{"num_hidden_layers": 9, "hidden_size": 448, "num_attention_heads": 10, "num_key_value_heads": 10, "head_dim": 64, "intermediate_size": 1536, "vocab_size": 7778, "hidden_act": "relu", "norm": "layernorm", "norm_place": "pre", "norm_eps": 1e-05, "positions": "rope", "rope_theta": 10000.0, "rope_fraction": 1.0, "qk_norm": false, "attn_scale": 0.125, "bias": "all", "tie_word_embeddings": true, "parallel_block": false, "init": "normal", "init_std_qkv": 0.0257, "init_std_o": 0.00606, "init_std_up": 0.0257, "init_std_down": 0.00606, "init_out_by_depth": true, "optimizer": "cautious_adamw", "learning_rate": 0.000606, "lr_mult_qkv": 0.7, "lr_mult_up": 0.617, "beta1": 0.9, "beta2": 0.99, "lr_head": 0.00421, "max_grad_norm": 1.0, "warmup_steps": 371, "schedule": "wsd", "decay_fraction": 0.716, "decay_shape": "cos", "final_lr_fraction": 0.05, "batch_tokens": 32768, "max_seq_len": 512, "doc_mask": true, "train_tokens": 437900000, "max_steps": 13364, "dataset": "wikipedia_en"}
MLP neurons of a small language model. Each row is named by its layer, matrix (down: output weights) and neuron, and shows model dimensions 32-159. Each number is 128 + 24 x the weight over its row's rms, rounded and kept within 0 to 255.
After each neuron's rows, "fires before" lists the tokens most often just after its 100 highest values on Wikipedia text that the model never trained on.

L5.down537 [155 134 144 192  99 131  98 154  89 122 175 119 158 121 118 120 183 152 133 109 108 146  93 125 109  86 137 170 114 122 137 137 106 121 160 152 123 123  97 157 146 150 112 141 129 119 135 108 133 133 122 116 162 114 153 144 143 144 121 136 121 120 151 106 119 133 163  93  86 121 145 148 125 117 152  92 146 112 100 118 158 138 136 151 149 109 125 112 113 124 152 116 114 138 178  69 149 138 116 168 121 127 121 114 127 133 129 134 134  90 122 166 106 138 168 123 136 115 185 145 106 138 139 115 107 141 158 129]
fires before: " ", ";", " the"

L3.down200 [ 95 115 112 145 139 187  92 124 132 127 126 158 138 142 163 167 116 141  84 122 130 128 132 137 159 149 177 165  56 147 105 135 123 143  97 136 107 147 176 149  98 144 145 109 120 125 139 131 117 128 117 123 127 150 148 149 130 173 141 100 181 118 143 122 175 109  82 136 114  87 120 129 143 119 129 142  96 119 116  82 117 117  97  99 139 151 119 176  77 153 128 131 116 139 168 167 141 155 117 140  75  98 140 174  93 101 128 129 124 113 169 137  98 126 162 118 114 139 131 159 126 154 101 124 150 107  94 120]
fires before: " |", " (", " is", " –", " was"

L5.down1445 [104 147 156 136 135  68 131 117 128 153 128 124 151 149 110 200 105 106 168 134 123 114 144 119  67 110 160 122 149 128 123 157 133  99 113 134  73 110 105 138 134 129 146 144 117 141 146 152  93 100  67 174 127 158 104 147 134 162 148  93 105 122 171 116 116 154  49 137 129 145 153 164 152 140 112 169  92 133  72  95 109 130 186  91  69 123  98 114 163 175 147 133 136 128 122 118 150 157 147 167 143 139 100 117 138 168  99 141  92 132 153 143 129 129 166 121 106  85 159 122 120 113  67 127 140 143 141 129]
fires before: ",", ".", " in", " and", ".\n\n"

L5.down416 [138 116 175  68 136  93 134 137 136 142 172 100 112 133 158 119 100 108 173  99 141 112 107 137 139  94 171 135  77 125 146 143 145 158 103 137 128 128 135 146 138 112  92 136 143 146 133 167 119 122 147 112 143  89 135 140 129 112 147 146 143 142 101 126 142 117 123  88 101 103 147 107 134 112 147 159 137  93 150 130 137 162 147 131  96 130 166 143 147 143 152 115 158 127 128  57  95 103 163 155 148  96 159 124  90 107 115 151 131 136 129 123 154 160 122 142 105 122 151 112 143 129 135 127  99  99 168 116]
fires before: " ", " —", "–", "-"

L3.down1467 [ 90 133 131 128 112 128 139 138  95 162 160 111 143  92 131 122  81 128 112 111 112 109 121 117 122 110 130  83 165  92 129 116  98 132 138 144 123 150  95  99 142 126 149  81 121 134 130 142  93 160 149 150 127 101 124 102 144  87 126 133 116  97 167 146 117 180 125 145  71 121 139 136 117 146 149 163 182 123 112 110 194 109 154 159 138 126 108 151 109  87 130  86 181 140 126 147 138 165  85 134 150  97 114 136 122 124  88  80 113 136 152 186  96 102 149 133 129 162 153 142 169 178 121 167 124 135  87 149]
fires before: " ", " was"

L5.down186 [160 151 140 114  80 165 138 123 116 169 128 148 112 123 152 121 157 160 125 118 152 112 142 107 137 128 122 130 131 139 118 120 128 133 142 106 149 119 164 134 117 124 146  73 167  94 114 113 122 134 106 122 142 137 106 160 107 120 119 124 113 150  89 103 171 120 116 140 126 150 103 126 134 144 149 134 100 113 139 115 100 133 117 115 152 100 146 119 134 128 114 132 117 125 150  79 115  85 134 159 106 118 122 157 178 137 130 135 111 130 137 119 171 176 176 118 143 106 142 186 132 132 132 147  99 195 129 154]
fires before: " ", " of", " II", ":"

L5.down198 [138 149 100 143 130 143 141  95 114 108  90 127 146 152 107 152 153  84 128 129 117 139 160 133  78 102 140 124 112 123 157 134 122 114 125 131 128 128 146 157 132 146 116 131  80 122 111  90 146 166 140 187 121 110 116 107 184 134 155  90 115 140 142 124 128 148  86 136 153 131 165 107 113 150 153 112 165 168 154 143 115 143 137 154 142 149 130 133 135 188 103 179 121 135 164 136 133  89 101 120 104 129 173 137 109 113  91 125 161 120  93  99 135 121 115  53 119 139 138  91 132 108 148 128 111 158 142  87]
fires before: " that", " the", " to", " a", " his"

L3.down1274 [130  89 137 118 123 118 121 101 135 170 141 139 129 160 102 151 117 144 156  98 134 115 147 153 162 164 164 105 115 149 138 106 159 127 147 144 122 138 144  86  94 142 111  84 127  91 141 147 135 109  98 111 119 139 143  78 155 128 133 110 172 136 139  97 109  94  93 114 119 132 133 105 119  88 123 127 162 125 122 129  88 106 159 118 154 171 152  98 155 134 151 172 121 107 150 120  75 126  92 121 130 120  94 119 136 120 123 131 139 107  73 125 107  98 104 137  94 116  96 123  94 126 165 116 130 132 132 147]
fires before: " |", "|", "\n", " |\n", ",", ";"

L3.down460 [ 84 124 132 165 142 134 123  61 138 140 176 169 109 147 124 138 197 121 152 122 129 116  78  88 129 142 146 134 145 112 140 157 119  98 120 148 172  76  88 155 126 147 164 104 115 162 128 153 120 112 117 115 154 123 141 134 153 136 107 158 127 134 137 164  91 101 113 160 111 121 140 133 105 173 118 126 136 125 135 136 110 108 111  97 109 170 121 151 120 159 103 175 151 147 132 146 114 140 115 191 121 151 150 135 100 123 100 160 103  90 102 107  90 123 125 138 170 126 138 139 130 112 130 100  86 122 126 141]
fires before: " by", ":", " as", " in"